Part of a small language model's weights: 107M parameters.
MLP neurons of a small language model. Each row is named by its layer, matrix (gate and up: input weights) and neuron, and shows model dimensions 336-399. Each number is 200 + 20 x the weight over its row's rms, rounded and kept within 0 to 999. A neuron's up and down rows have the sign that makes its largest values positive.
After each neuron's rows, "fires after" lists the tokens most often just before its 100 highest values on Wikipedia text that the model never trained on.

L5.gate546,209,218,186,209,204,207,236,182,182,191,212,209,198,203,227,174,198,175,149,208,208,228,243,187,173,198,210,207,182,176,176,179,212,192,206,178,180,208,205,220,184,176,180,198,169,185,183,205,175,204,234,201,189,223,197,199,172,185,224,206,185,202,192,213
L5.up546,216,169,193,217,230,198,172,213,191,181,220,193,207,193,200,168,230,190,214,183,199,192,187,170,205,231,192,184,227,202,184,226,190,189,203,212,210,211,205,200,174,206,214,186,210,203,207,203,227,183,224,177,146,174,232,180,249,203,179,217,177,191,213,192
fires after: " |", " M", " R", "em", " by:"

L5.gate1195,160,203,206,190,209,230,192,201,210,180,207,202,189,162,163,179,168,195,190,215,183,190,198,231,167,204,176,218,190,179,231,170,202,214,227,167,210,203,180,244,195,202,187,202,196,214,161,183,216,197,234,182,204,250,249,159,223,223,207,231,173,173,193,198
L5.up1195,210,224,183,227,220,214,231,222,198,207,194,184,193,193,208,208,167,222,208,215,195,209,183,195,157,221,190,230,242,193,192,171,195,207,201,222,198,252,188,206,192,236,209,184,160,173,170,175,201,189,217,225,176,199,186,166,186,219,217,218,180,203,199,187
fires after: " |", " 1,", " 3,", " 6,", "8,"

L5.gate1735,210,206,205,206,202,244,152,172,182,223,207,191,202,226,191,182,207,198,215,182,238,165,224,176,220,181,193,201,193,191,209,177,214,193,222,194,191,190,186,192,164,185,182,201,214,250,214,222,203,220,188,142,201,234,201,209,178,201,175,158,183,163,166,182
L5.up1735,244,214,195,227,206,205,208,238,221,191,242,196,195,187,213,178,232,190,198,188,187,217,200,193,218,150,195,192,200,217,228,231,189,232,175,225,195,210,210,188,213,203,203,213,197,197,229,200,171,186,226,191,191,204,204,211,198,185,195,214,189,189,185,200
fires after: " on", " at", " for", " from", ";"

L5.gate1713,200,173,169,193,215,194,219,197,173,196,194,229,200,189,202,198,210,175,198,186,222,213,221,206,190,189,196,214,197,202,185,184,190,191,167,174,177,204,205,199,183,194,210,203,231,194,197,221,220,196,180,221,186,181,189,188,215,229,186,233,209,205,223,196
L5.up1713,178,212,167,171,218,192,175,178,238,193,205,208,228,208,174,185,189,208,193,175,184,205,224,188,206,209,208,189,217,206,173,227,213,209,189,231,214,209,203,202,202,209,213,195,166,192,152,183,200,206,214,204,193,229,202,202,189,232,193,221,169,174,176,247
fires after: " |"

L5.gate2350,213,208,190,185,210,235,203,180,202,220,173,205,181,178,222,180,206,222,192,167,200,187,174,227,220,202,189,188,210,162,166,201,158,211,192,148,229,219,208,194,213,178,199,224,205,220,199,197,200,205,195,183,221,192,169,190,209,197,198,196,220,219,181,191
L5.up2350,201,203,202,234,217,209,197,210,216,211,182,181,176,245,185,232,193,205,186,209,168,179,192,198,224,210,176,212,244,215,196,196,186,229,193,254,168,219,216,199,203,182,181,203,199,195,220,214,238,173,225,191,236,180,225,177,237,251,187,230,211,218,198,201
fires after: "|", " G", " g", " No.", " |", " "

L5.gate1742,168,198,177,203,199,199,184,173,206,172,169,212,208,194,187,206,192,214,207,137,227,172,213,214,214,225,205,219,194,185,188,219,199,204,194,198,208,184,189,187,246,187,178,177,226,216,206,199,217,209,182,194,203,168,199,217,176,201,190,179,202,207,247,196
L5.up1742,202,209,218,216,231,214,195,204,232,217,195,193,222,224,197,213,214,185,189,217,213,168,183,163,209,220,187,194,224,225,174,181,213,223,208,174,204,223,212,218,156,161,179,170,230,218,204,221,196,181,214,192,205,175,202,192,195,172,208,186,182,167,193,170
fires after: " |", " November", " 13", " January"

L5.gate147,210,206,207,226,206,173,212,187,183,154,187,167,190,188,196,211,225,209,201,194,211,210,182,216,176,168,200,202,169,157,159,195,206,183,213,211,204,203,193,170,219,220,207,195,205,190,162,209,191,216,221,195,197,225,169,202,226,204,206,169,193,207,193,204
L5.up147,180,171,176,220,200,231,157,212,170,247,224,210,188,204,215,180,231,183,213,203,231,223,176,193,181,185,210,219,194,211,210,201,238,202,194,183,186,234,231,203,229,198,208,207,187,230,220,204,203,218,178,231,186,178,212,196,195,202,204,214,205,227,189,214
fires after: " |"

L5.gate1378,207,204,205,197,189,216,225,185,186,182,210,230,210,223,183,207,224,230,170,213,234,205,174,199,191,220,230,190,225,218,182,211,187,191,189,190,184,206,175,198,218,208,200,196,184,190,186,216,203,202,213,194,210,181,203,169,231,218,185,208,206,175,200,241
L5.up1378,204,175,174,223,185,165,260,186,194,187,188,214,184,197,169,200,188,204,223,191,201,190,203,202,172,200,178,200,247,169,205,189,162,212,205,214,202,169,212,193,197,183,240,193,192,182,190,180,181,186,213,203,197,205,182,206,208,206,238,211,183,190,193,177
fires after: " =", ".", "s."

L5.gate2677,194,218,216,183,227,218,170,174,185,192,176,208,196,201,172,207,144,202,208,222,149,194,174,214,160,183,168,196,185,210,203,215,162,217,172,181,254,205,188,228,198,217,165,172,176,200,208,185,183,206,165,175,220,194,182,208,182,173,189,215,212,224,174,227
L5.up2677,170,186,201,224,203,159,155,215,227,210,172,213,218,186,197,225,211,185,196,189,182,164,202,208,220,231,199,182,214,200,235,181,203,192,193,194,205,178,194,218,186,206,207,143,199,216,208,219,186,221,218,178,190,189,189,204,203,225,191,211,233,199,217,242
fires after: " |", " -", " the"

L5.gate786,223,218,212,180,210,238,228,205,180,209,248,221,208,214,201,180,202,201,186,203,187,237,179,204,214,173,205,190,185,188,187,194,215,221,177,164,213,202,216,196,193,201,184,213,217,191,223,193,214,178,203,212,211,210,204,211,202,198,206,183,201,204,185,199
L5.up786,197,208,214,185,212,168,186,185,152,200,185,165,210,195,192,183,210,222,191,190,193,218,206,189,175,168,206,221,204,244,177,196,179,203,223,180,198,213,200,221,187,204,207,206,195,204,228,202,161,204,199,177,227,207,168,192,195,199,186,183,205,202,224,198
fires after: " due", " led", " According", " Due", " related", "According"

L5.gate1400,169,216,199,235,193,220,196,196,176,228,213,197,203,213,196,193,204,210,234,230,193,199,197,179,196,167,188,200,236,160,188,188,212,163,184,197,182,228,210,223,191,221,201,201,194,221,207,211,208,210,173,179,208,217,199,233,199,219,211,186,180,221,207,184
L5.up1400,207,185,201,259,199,223,193,224,214,194,165,187,168,197,181,185,219,228,211,203,211,195,173,195,201,173,223,244,219,225,255,245,181,226,197,195,204,203,202,206,204,206,210,213,194,175,189,197,213,199,198,202,210,216,201,209,229,230,188,189,196,232,203,180
fires after: " Al", "Al", " al", " T", " "

L5.gate639,195,231,194,214,163,211,220,205,179,188,192,174,199,200,217,186,200,171,199,178,173,191,194,148,206,195,177,221,201,206,193,202,174,173,230,208,163,250,190,225,191,184,193,195,187,212,161,202,170,229,206,214,163,227,212,220,178,194,207,226,212,175,189,193
L5.up639,205,207,194,204,189,162,208,208,182,184,243,201,221,228,201,191,213,195,211,174,162,208,152,174,190,178,186,195,200,177,199,220,184,231,204,215,214,185,201,236,184,193,199,199,165,210,215,218,181,198,189,197,227,198,197,158,200,249,186,176,153,203,185,214
fires after: " |", " —", " 0", "',"

L5.gate255,237,240,183,199,186,192,209,223,210,197,206,179,199,200,205,216,187,175,196,182,188,174,186,184,193,207,172,195,215,195,200,191,192,196,197,218,197,214,218,209,195,222,161,192,189,175,172,210,170,219,200,236,206,203,177,146,196,177,171,170,196,199,212,226
L5.up255,202,213,196,198,166,200,208,168,215,177,203,223,218,196,185,185,215,203,187,197,208,220,221,179,184,180,227,203,169,206,200,219,200,208,231,176,229,164,243,250,179,220,188,164,203,207,219,226,185,173,207,197,158,216,212,211,204,174,211,185,193,205,178,178
fires after: " |", " age"

L5.gate1488,178,164,188,177,216,211,180,215,209,229,199,180,212,195,190,216,181,190,213,175,219,222,173,210,211,181,189,198,212,173,203,241,183,198,207,226,176,191,213,185,185,221,197,199,210,179,216,225,183,196,189,184,176,225,173,193,167,200,180,192,188,172,236,221
L5.up1488,226,241,201,165,182,257,186,194,186,216,172,221,205,185,166,192,199,190,199,225,200,226,187,222,213,213,180,183,213,185,185,200,177,218,209,224,210,224,198,180,154,207,207,220,209,216,232,213,245,188,186,176,228,228,180,241,210,235,192,174,225,189,209,179
fires after: "|", " |", " A"

L5.gate58,199,181,210,206,177,218,196,176,209,213,198,190,203,191,221,195,186,201,199,191,240,220,176,199,200,241,203,216,183,194,180,226,201,185,185,191,178,214,208,203,206,206,158,186,230,228,231,214,211,189,201,186,203,188,232,218,188,196,209,209,226,229,175,213
L5.up58,174,225,213,214,197,159,169,202,194,225,222,199,223,184,226,186,206,209,205,173,227,178,221,188,216,223,180,208,184,214,156,219,189,172,205,186,193,205,192,190,184,198,157,198,208,231,215,192,171,233,188,166,186,192,226,225,219,196,180,221,243,254,217,202
fires after: "\n", " P", " starring", " \"P"

L5.gate90,209,224,192,244,201,229,217,191,199,209,173,189,191,193,177,195,193,232,216,192,225,203,181,218,156,202,154,214,217,202,160,210,186,221,191,209,175,222,208,210,183,189,206,165,199,221,206,184,172,166,215,207,160,199,217,231,199,181,170,189,214,190,225,153
L5.up90,190,186,187,233,243,224,191,185,249,196,202,195,162,206,195,190,239,209,189,192,185,185,235,181,184,195,200,193,211,214,179,199,213,193,239,196,235,181,215,198,196,195,205,179,202,219,215,205,212,205,229,200,156,172,208,172,186,214,201,212,189,171,208,208
fires after: " =", ".", "s."

L5.gate430,197,205,185,178,200,180,187,172,165,162,187,192,215,225,206,202,223,200,214,188,214,196,229,214,186,234,176,220,194,157,158,188,234,224,209,215,208,256,217,209,199,202,201,192,197,204,208,211,203,174,188,214,197,206,189,227,224,189,197,240,197,187,176,179
L5.up430,195,234,190,121,217,260,224,162,160,199,192,209,185,213,192,183,210,220,193,192,235,190,205,207,183,212,205,225,216,207,193,174,218,223,200,187,230,259,203,218,189,193,201,200,148,213,207,196,194,193,177,180,178,232,222,173,237,216,193,246,173,170,185,209
fires after: " |", " at", " (unanimous)"

L5.gate2197,210,176,234,223,197,227,199,192,182,204,237,171,198,205,217,220,184,204,211,202,220,184,220,218,242,225,217,212,227,207,208,191,183,205,230,219,194,212,210,216,203,195,193,166,202,194,187,232,186,224,199,206,214,198,192,207,206,197,162,240,225,207,222,227
L5.up2197,215,239,195,230,185,200,191,201,199,172,233,180,184,199,189,167,201,209,210,165,180,211,234,198,187,183,200,203,210,197,193,175,228,210,198,210,167,188,182,178,202,208,197,203,233,201,232,184,241,208,173,199,188,209,204,188,183,195,188,210,182,214,195,192
fires after: " the", " and", " as", " a", " She"

L5.gate217,207,199,177,204,216,210,207,197,210,187,203,190,218,204,209,237,206,229,194,189,198,195,219,189,171,209,183,194,192,198,197,191,201,220,204,178,155,191,224,180,211,234,212,185,189,212,181,226,193,229,214,182,227,177,220,200,168,174,225,184,215,185,234,189
L5.up217,179,203,165,173,226,176,184,190,189,215,192,199,189,224,190,208,230,223,218,201,262,185,210,186,219,226,201,221,215,194,198,190,162,171,206,184,183,170,215,195,211,200,184,214,155,173,200,221,183,209,213,162,201,187,184,208,195,178,202,201,216,202,218,231
fires after: " |", "|"

L5.gate617,180,235,208,204,203,219,158,189,209,190,183,213,220,216,203,188,170,193,188,175,220,215,176,204,191,191,205,177,205,188,202,177,180,199,195,219,271,155,204,190,203,194,194,189,227,222,210,173,171,224,196,188,204,211,208,205,202,206,220,207,232,210,215,182
L5.up617,178,222,205,205,184,217,184,206,234,195,232,192,205,178,196,193,189,222,187,206,230,195,180,183,164,212,200,190,231,233,178,187,210,237,212,236,238,180,211,213,215,147,170,191,228,227,219,220,203,188,217,179,184,163,204,203,194,184,207,211,180,220,198,195
fires after: " =", ".", "s.", "\n"

L5.gate1102,225,189,225,198,183,198,197,188,223,219,201,172,222,171,189,243,202,193,213,178,200,203,172,211,173,214,175,204,209,198,186,211,181,204,190,178,203,226,204,233,224,159,177,215,201,181,147,230,196,208,197,202,215,158,162,200,208,221,210,185,213,215,208,185
L5.up1102,215,166,207,220,200,201,166,166,220,201,204,185,189,173,195,200,239,242,181,238,179,199,214,194,211,186,208,157,203,218,182,196,202,197,195,203,202,211,184,164,190,179,198,204,191,153,190,186,197,176,208,196,174,215,182,218,214,236,163,201,185,202,198,174
fires after: " the", " of", " for"

L5.gate439,200,193,172,200,200,188,224,227,173,205,226,184,212,165,189,202,231,184,175,185,198,216,203,186,177,192,191,154,169,188,188,159,204,243,176,203,206,203,220,208,194,211,188,185,189,191,230,209,195,212,209,194,214,185,228,234,221,163,206,193,245,210,201,177
L5.up439,220,197,187,217,187,218,215,178,208,169,130,194,185,208,188,217,203,200,185,224,181,174,192,202,220,168,195,177,192,213,181,203,211,175,211,146,178,230,220,227,189,199,213,199,194,230,233,180,216,201,213,191,199,190,214,202,180,217,192,223,200,222,213,240
fires after: " |", " N", "-N", "-R"

L5.gate1370,152,245,223,185,170,185,190,195,177,222,151,141,170,205,232,196,198,213,207,188,200,207,221,207,248,202,210,236,181,229,192,181,191,192,194,212,210,219,212,175,188,216,202,175,179,201,243,217,171,185,212,180,192,184,178,230,231,201,186,205,195,213,172,170
L5.up1370,219,250,203,190,196,196,200,212,188,232,188,165,189,204,207,174,202,173,194,176,223,190,216,210,182,228,226,181,228,234,227,201,198,192,195,195,213,228,187,165,198,209,205,199,215,226,223,179,218,223,234,207,200,184,197,182,227,197,200,201,210,190,195,170
fires after: " |"

L5.gate2510,194,217,206,178,227,198,199,209,184,208,182,221,249,232,175,204,164,206,177,180,184,183,169,187,183,201,162,200,219,208,179,185,182,206,182,194,211,179,190,164,168,199,189,199,209,210,183,194,232,214,173,220,173,211,194,182,204,192,186,203,233,169,209,203
L5.up2510,198,204,218,236,221,205,216,189,227,191,202,187,197,199,209,219,243,186,186,200,190,208,190,171,184,177,237,192,183,221,202,207,195,161,241,206,205,167,239,216,209,203,205,191,209,193,188,200,185,203,171,235,212,160,206,210,188,178,210,169,223,197,183,225
fires after: "\n", " KOR", "|", "opulation"

L5.gate323,205,210,199,258,215,203,195,210,201,200,162,161,209,175,158,191,215,204,222,217,176,201,194,199,206,171,174,191,216,240,174,194,163,190,225,188,137,159,196,203,212,189,221,208,181,199,140,189,213,186,228,200,162,187,207,216,212,182,238,214,206,218,196,179
L5.up323,179,214,198,199,205,238,197,161,200,217,209,217,210,188,179,211,193,221,202,189,199,185,209,240,176,158,223,186,217,215,195,200,179,216,195,211,236,187,188,217,171,225,205,203,204,220,195,187,212,195,231,205,209,211,186,220,205,164,195,216,160,203,188,173
fires after: " =", "."

L5.gate415,196,177,178,192,191,194,187,203,211,176,189,207,185,203,181,163,193,239,193,217,188,198,177,178,228,183,199,205,197,212,207,213,223,235,163,204,181,193,227,223,197,179,204,204,187,203,198,183,222,206,241,217,177,232,223,192,197,194,182,196,174,199,189,189
L5.up415,194,202,215,194,209,215,224,196,213,189,188,181,205,177,197,203,235,187,200,196,209,191,232,230,223,209,237,190,155,230,201,204,197,190,217,196,186,189,208,213,209,247,209,204,199,177,184,185,214,249,202,203,193,172,229,183,197,189,225,183,209,210,218,194
fires after: " |", "),"

L5.gate805,168,205,184,177,236,237,216,218,135,198,186,215,186,207,173,233,209,207,216,199,197,187,192,234,233,210,236,194,212,249,197,216,175,203,198,217,194,136,205,166,217,199,196,167,157,186,225,182,173,220,213,211,207,222,180,194,193,211,202,219,211,207,220,223
L5.up805,230,229,146,213,177,192,207,176,193,173,244,179,174,209,189,153,192,197,196,177,188,177,197,200,206,216,194,222,167,230,197,217,189,189,240,192,191,198,178,230,199,196,189,214,212,203,223,207,193,226,192,168,191,208,226,164,192,200,179,212,201,207,207,173
fires after: " =", ".", "s."

L5.gate2252,166,206,219,243,197,159,222,210,218,158,216,188,203,167,199,189,183,228,195,195,213,199,216,223,219,187,194,193,153,205,172,183,225,192,239,204,183,213,167,192,169,213,191,171,210,208,170,231,183,196,201,201,203,196,210,180,197,226,188,233,216,226,201,183
L5.up2252,188,195,161,191,201,190,169,182,217,213,192,209,209,213,187,195,211,150,192,212,172,253,210,207,196,225,211,190,189,208,226,204,192,185,224,187,193,178,213,201,196,220,194,213,224,182,182,216,228,203,182,205,241,216,196,231,197,193,191,180,188,187,219,198
fires after: " and", " had", " has", " also", " was"

L5.gate1087,182,183,204,213,232,217,183,177,186,198,184,166,205,227,206,202,183,183,228,196,195,153,204,213,185,157,213,221,185,221,159,200,174,206,209,139,210,195,196,217,192,166,181,174,206,205,205,206,182,165,194,195,185,201,192,223,213,180,188,203,192,242,206,220
L5.up1087,188,200,207,206,209,207,188,203,177,204,191,189,200,230,193,216,208,203,197,177,190,176,182,200,177,210,239,209,150,207,173,198,205,208,205,156,186,199,200,225,197,166,193,191,224,208,181,220,216,200,183,178,172,180,173,207,198,182,179,202,146,207,205,215
fires after: " and", " well"

L5.gate44,180,201,194,234,196,169,190,183,220,174,216,191,236,192,181,216,169,187,184,224,177,200,158,206,212,182,211,226,217,237,218,198,200,211,208,190,224,180,203,186,216,211,188,229,153,164,166,194,194,188,231,198,179,193,213,141,180,200,219,204,223,184,211,231
L5.up44,196,191,183,201,174,205,228,207,170,209,196,187,194,193,195,204,176,209,215,208,195,222,218,174,171,227,213,212,192,204,200,178,206,205,197,187,223,215,179,188,218,201,199,222,164,195,193,144,186,203,213,188,192,203,215,188,218,187,212,207,176,192,202,198
fires after: " |", "|---|---|---|---|---|", "|---|---|---|"

L5.gate162,197,211,167,158,198,191,223,189,212,201,182,191,215,184,173,195,215,201,198,222,213,179,211,209,195,215,209,185,209,194,241,196,208,268,199,185,208,217,217,217,243,182,196,210,204,190,198,187,193,238,184,193,219,204,189,197,214,177,164,215,194,198,193,208
L5.up162,216,188,207,183,212,166,195,220,225,191,206,209,182,233,183,246,203,202,187,178,217,207,194,217,221,245,192,183,207,158,209,238,186,183,191,181,189,212,199,174,235,192,218,200,189,229,175,202,188,177,226,192,200,194,214,196,186,226,186,184,141,210,164,178
fires after: " the", " The", "The", " collected", " that"

L5.gate997,191,195,163,224,204,214,182,210,186,208,223,232,190,204,222,183,182,200,201,193,183,224,193,218,199,183,210,175,177,170,179,217,207,235,220,171,205,202,194,180,179,226,218,231,213,224,219,222,201,234,223,184,193,200,157,185,225,187,168,221,161,239,197,200
L5.up997,183,197,185,222,206,181,177,178,215,192,179,210,190,165,218,179,174,201,210,195,193,233,190,239,182,196,176,174,187,149,194,212,187,181,190,203,187,229,183,207,214,219,191,218,180,228,161,202,193,229,214,209,168,213,181,201,202,195,182,175,174,220,194,196
fires after: " |"

L5.gate1224,198,174,215,196,194,185,212,213,223,200,169,224,220,211,200,218,204,200,221,185,221,194,198,206,207,227,219,194,193,217,220,202,201,217,176,190,200,168,217,227,226,188,160,207,182,192,191,168,214,189,209,185,221,177,234,176,192,215,183,182,218,219,216,213
L5.up1224,220,204,171,252,192,208,219,168,212,230,207,186,198,186,233,215,237,193,194,195,202,178,215,169,191,201,187,236,188,200,206,188,184,222,206,184,194,215,206,186,221,180,205,202,237,225,182,196,196,196,207,178,198,183,210,211,186,181,181,192,216,197,200,200
fires after: "\n", " –"

L5.gate405,215,196,205,197,235,265,218,194,206,141,207,205,199,227,223,182,192,187,210,194,191,193,202,194,175,191,161,212,227,169,187,162,218,178,186,163,221,209,203,181,222,196,196,196,199,207,169,195,192,198,221,191,179,210,202,236,228,190,165,182,134,180,204,225
L5.up405,204,186,196,177,207,189,216,200,210,178,226,199,224,209,195,186,205,185,211,192,190,215,223,206,210,170,195,206,230,229,193,212,188,190,153,171,234,223,225,183,242,208,220,255,183,176,204,177,234,232,232,232,207,201,172,179,194,191,207,181,191,172,265,192
fires after: "\n", "|", " ", ")"

L5.gate1409,198,229,199,180,187,163,183,230,243,201,161,189,208,214,180,206,189,197,220,177,224,225,154,243,184,178,195,208,160,186,221,200,182,157,196,175,190,227,174,216,158,210,234,197,189,230,198,222,183,203,215,227,184,194,196,232,197,205,181,216,180,199,212,195
L5.up1409,190,210,187,154,189,212,198,199,177,177,222,186,170,200,229,189,172,196,185,183,182,192,175,179,197,243,207,164,214,191,194,226,251,175,218,219,211,168,214,156,235,191,216,186,191,203,235,189,209,215,220,157,189,202,217,201,174,138,206,203,232,215,179,192
fires after: " and", " but", " not", " |", " to"

L5.gate1033,226,222,213,190,197,204,192,200,199,231,202,200,209,185,174,194,197,191,199,189,170,192,165,214,227,194,168,158,210,218,178,238,204,194,212,181,188,166,201,216,179,216,213,196,193,159,140,223,194,186,194,184,206,213,202,221,220,166,210,207,215,183,218,211
L5.up1033,199,193,255,218,180,193,204,216,207,156,206,187,225,173,200,197,209,176,191,156,210,176,183,173,210,191,197,182,213,198,220,178,214,177,207,196,241,209,184,203,179,184,191,215,207,167,140,178,209,215,197,229,196,203,203,231,218,201,190,147,219,201,212,215
fires after: " was", " is", " and"

L5.gate2461,237,195,181,204,176,182,207,214,197,208,188,228,191,209,197,170,243,199,184,198,168,168,244,247,210,243,213,209,191,216,200,202,225,159,223,213,192,185,223,236,148,214,198,191,182,210,219,235,179,190,170,184,181,254,235,197,188,182,169,183,206,240,201,161
L5.up2461,208,226,203,203,171,186,211,218,197,194,207,181,181,199,179,189,183,221,176,191,210,194,192,180,179,205,193,198,189,226,200,236,180,159,229,175,189,234,166,195,212,192,197,152,162,213,182,241,222,226,188,221,169,233,194,215,198,185,178,189,204,201,188,193
fires after: " |", " of", ":"

L5.gate952,215,195,188,205,205,230,221,203,203,198,169,193,204,218,185,198,146,186,190,222,172,200,184,226,188,201,167,209,216,236,253,207,190,209,218,185,191,191,195,185,183,195,201,230,216,159,200,217,178,218,218,191,182,192,185,201,207,198,212,208,174,195,148,201
L5.up952,210,214,219,210,216,222,210,215,187,209,210,203,191,197,225,177,195,208,206,254,187,186,216,193,235,240,201,243,188,193,226,180,227,189,221,184,218,166,213,146,210,179,203,218,192,181,182,221,179,206,195,205,198,187,194,211,201,193,198,192,184,192,203,171
fires after: " the", " The", "text", "The"

L5.gate869,198,193,170,198,206,202,189,219,195,166,187,189,176,199,177,209,210,204,193,213,216,188,203,198,222,176,175,223,228,204,219,207,212,234,186,225,222,157,187,236,241,217,214,189,198,249,215,196,194,209,181,194,204,182,223,169,219,192,217,200,201,225,206,235
L5.up869,199,226,215,219,200,217,175,220,222,164,179,211,227,179,223,218,172,175,227,219,229,190,209,176,191,187,193,206,204,180,184,217,168,222,205,183,167,164,165,194,201,222,211,175,166,216,209,203,173,195,193,206,200,248,197,173,185,246,229,192,191,199,155,232
fires after: " |", "oin"

L5.gate2170,210,224,161,220,198,234,182,199,196,242,213,184,173,196,214,217,223,224,200,181,202,193,197,196,208,237,195,188,243,207,170,201,192,181,224,222,245,179,204,208,206,199,192,190,169,181,201,149,229,177,209,173,199,194,203,214,224,215,220,196,223,223,207,233
L5.up2170,222,181,188,167,218,214,191,194,207,233,221,183,176,174,209,179,224,216,207,218,199,187,185,196,191,248,218,186,190,221,184,202,219,178,217,228,200,155,184,211,225,186,206,183,184,203,208,195,235,169,184,210,176,204,201,164,219,207,219,171,205,223,189,199
fires after: " as", " a", " for", " the", " As"

L5.gate2678,206,188,194,182,214,230,176,200,242,209,203,174,172,206,211,165,180,154,185,186,187,199,208,205,187,162,164,210,197,233,202,162,195,195,190,226,191,245,193,178,192,231,193,199,186,246,199,231,183,209,177,208,199,195,214,184,220,186,166,193,200,193,189,194
L5.up2678,157,165,196,216,211,196,213,182,189,232,159,183,263,227,216,213,175,201,207,181,211,187,169,222,204,183,206,173,190,186,198,221,193,235,165,219,221,230,235,210,210,218,202,233,201,147,216,225,189,227,243,178,209,174,218,230,191,194,196,209,168,211,218,205
fires after: "|", " |"

L5.gate893,212,173,209,203,208,245,211,214,184,179,155,208,225,198,194,187,192,214,196,185,185,195,170,201,210,152,161,171,189,213,195,185,174,217,185,199,194,161,203,199,195,227,170,210,186,190,170,186,179,201,192,168,202,226,204,202,217,147,217,230,205,173,210,238
L5.up893,190,160,209,203,236,219,192,195,204,216,195,194,220,231,209,206,169,234,204,187,187,180,194,219,179,204,192,207,147,213,193,227,169,196,190,168,146,223,203,180,228,186,216,210,155,179,206,195,202,188,197,190,202,186,200,226,199,195,219,214,214,160,231,230
fires after: " |", "|", " the", " A"

L5.gate1265,211,188,212,231,224,186,209,203,196,214,212,210,220,189,190,222,221,201,185,176,198,217,205,237,191,205,197,200,228,173,168,214,153,206,215,230,190,172,213,215,181,202,182,190,212,253,199,171,201,210,202,235,205,212,190,182,221,197,202,199,173,223,161,208
L5.up1265,204,232,200,222,195,191,200,206,233,176,183,160,185,220,215,221,214,211,178,182,220,239,185,177,237,161,217,239,213,199,187,207,223,187,203,169,176,241,216,254,209,219,194,189,197,189,226,228,181,209,151,206,206,187,181,201,189,184,172,210,212,218,220,231
fires after: " |", " .0"

L5.gate1100,188,190,192,195,226,199,218,203,174,207,198,189,203,213,201,199,203,194,225,179,175,202,151,193,198,199,185,215,207,197,194,210,161,211,198,209,188,167,215,199,197,162,185,216,213,220,165,220,205,187,219,231,215,186,193,218,199,191,221,221,171,208,192,223
L5.up1100,191,209,232,200,197,200,202,206,202,198,227,253,223,202,211,192,191,202,247,149,213,198,194,231,191,171,181,223,194,193,182,226,182,226,194,184,187,167,209,181,195,185,218,190,198,232,192,196,181,193,210,206,176,195,178,188,183,208,170,169,225,229,193,188
fires after: "\n", " is", "19", "|"

L5.gate1290,169,233,207,183,187,174,222,220,245,183,220,195,188,192,233,210,219,182,167,225,214,195,201,207,191,196,190,185,202,198,227,168,191,212,200,207,235,188,216,220,206,212,181,193,208,243,212,208,246,195,181,191,204,192,211,189,152,194,230,206,205,178,214,232
L5.up1290,192,171,195,210,157,214,178,187,226,233,196,200,176,182,206,189,199,184,210,178,179,247,238,185,199,198,198,174,190,196,192,202,215,168,175,191,179,201,208,166,180,224,219,224,198,216,216,206,253,200,188,151,202,201,234,220,191,185,182,220,234,234,207,154
fires after: "\n"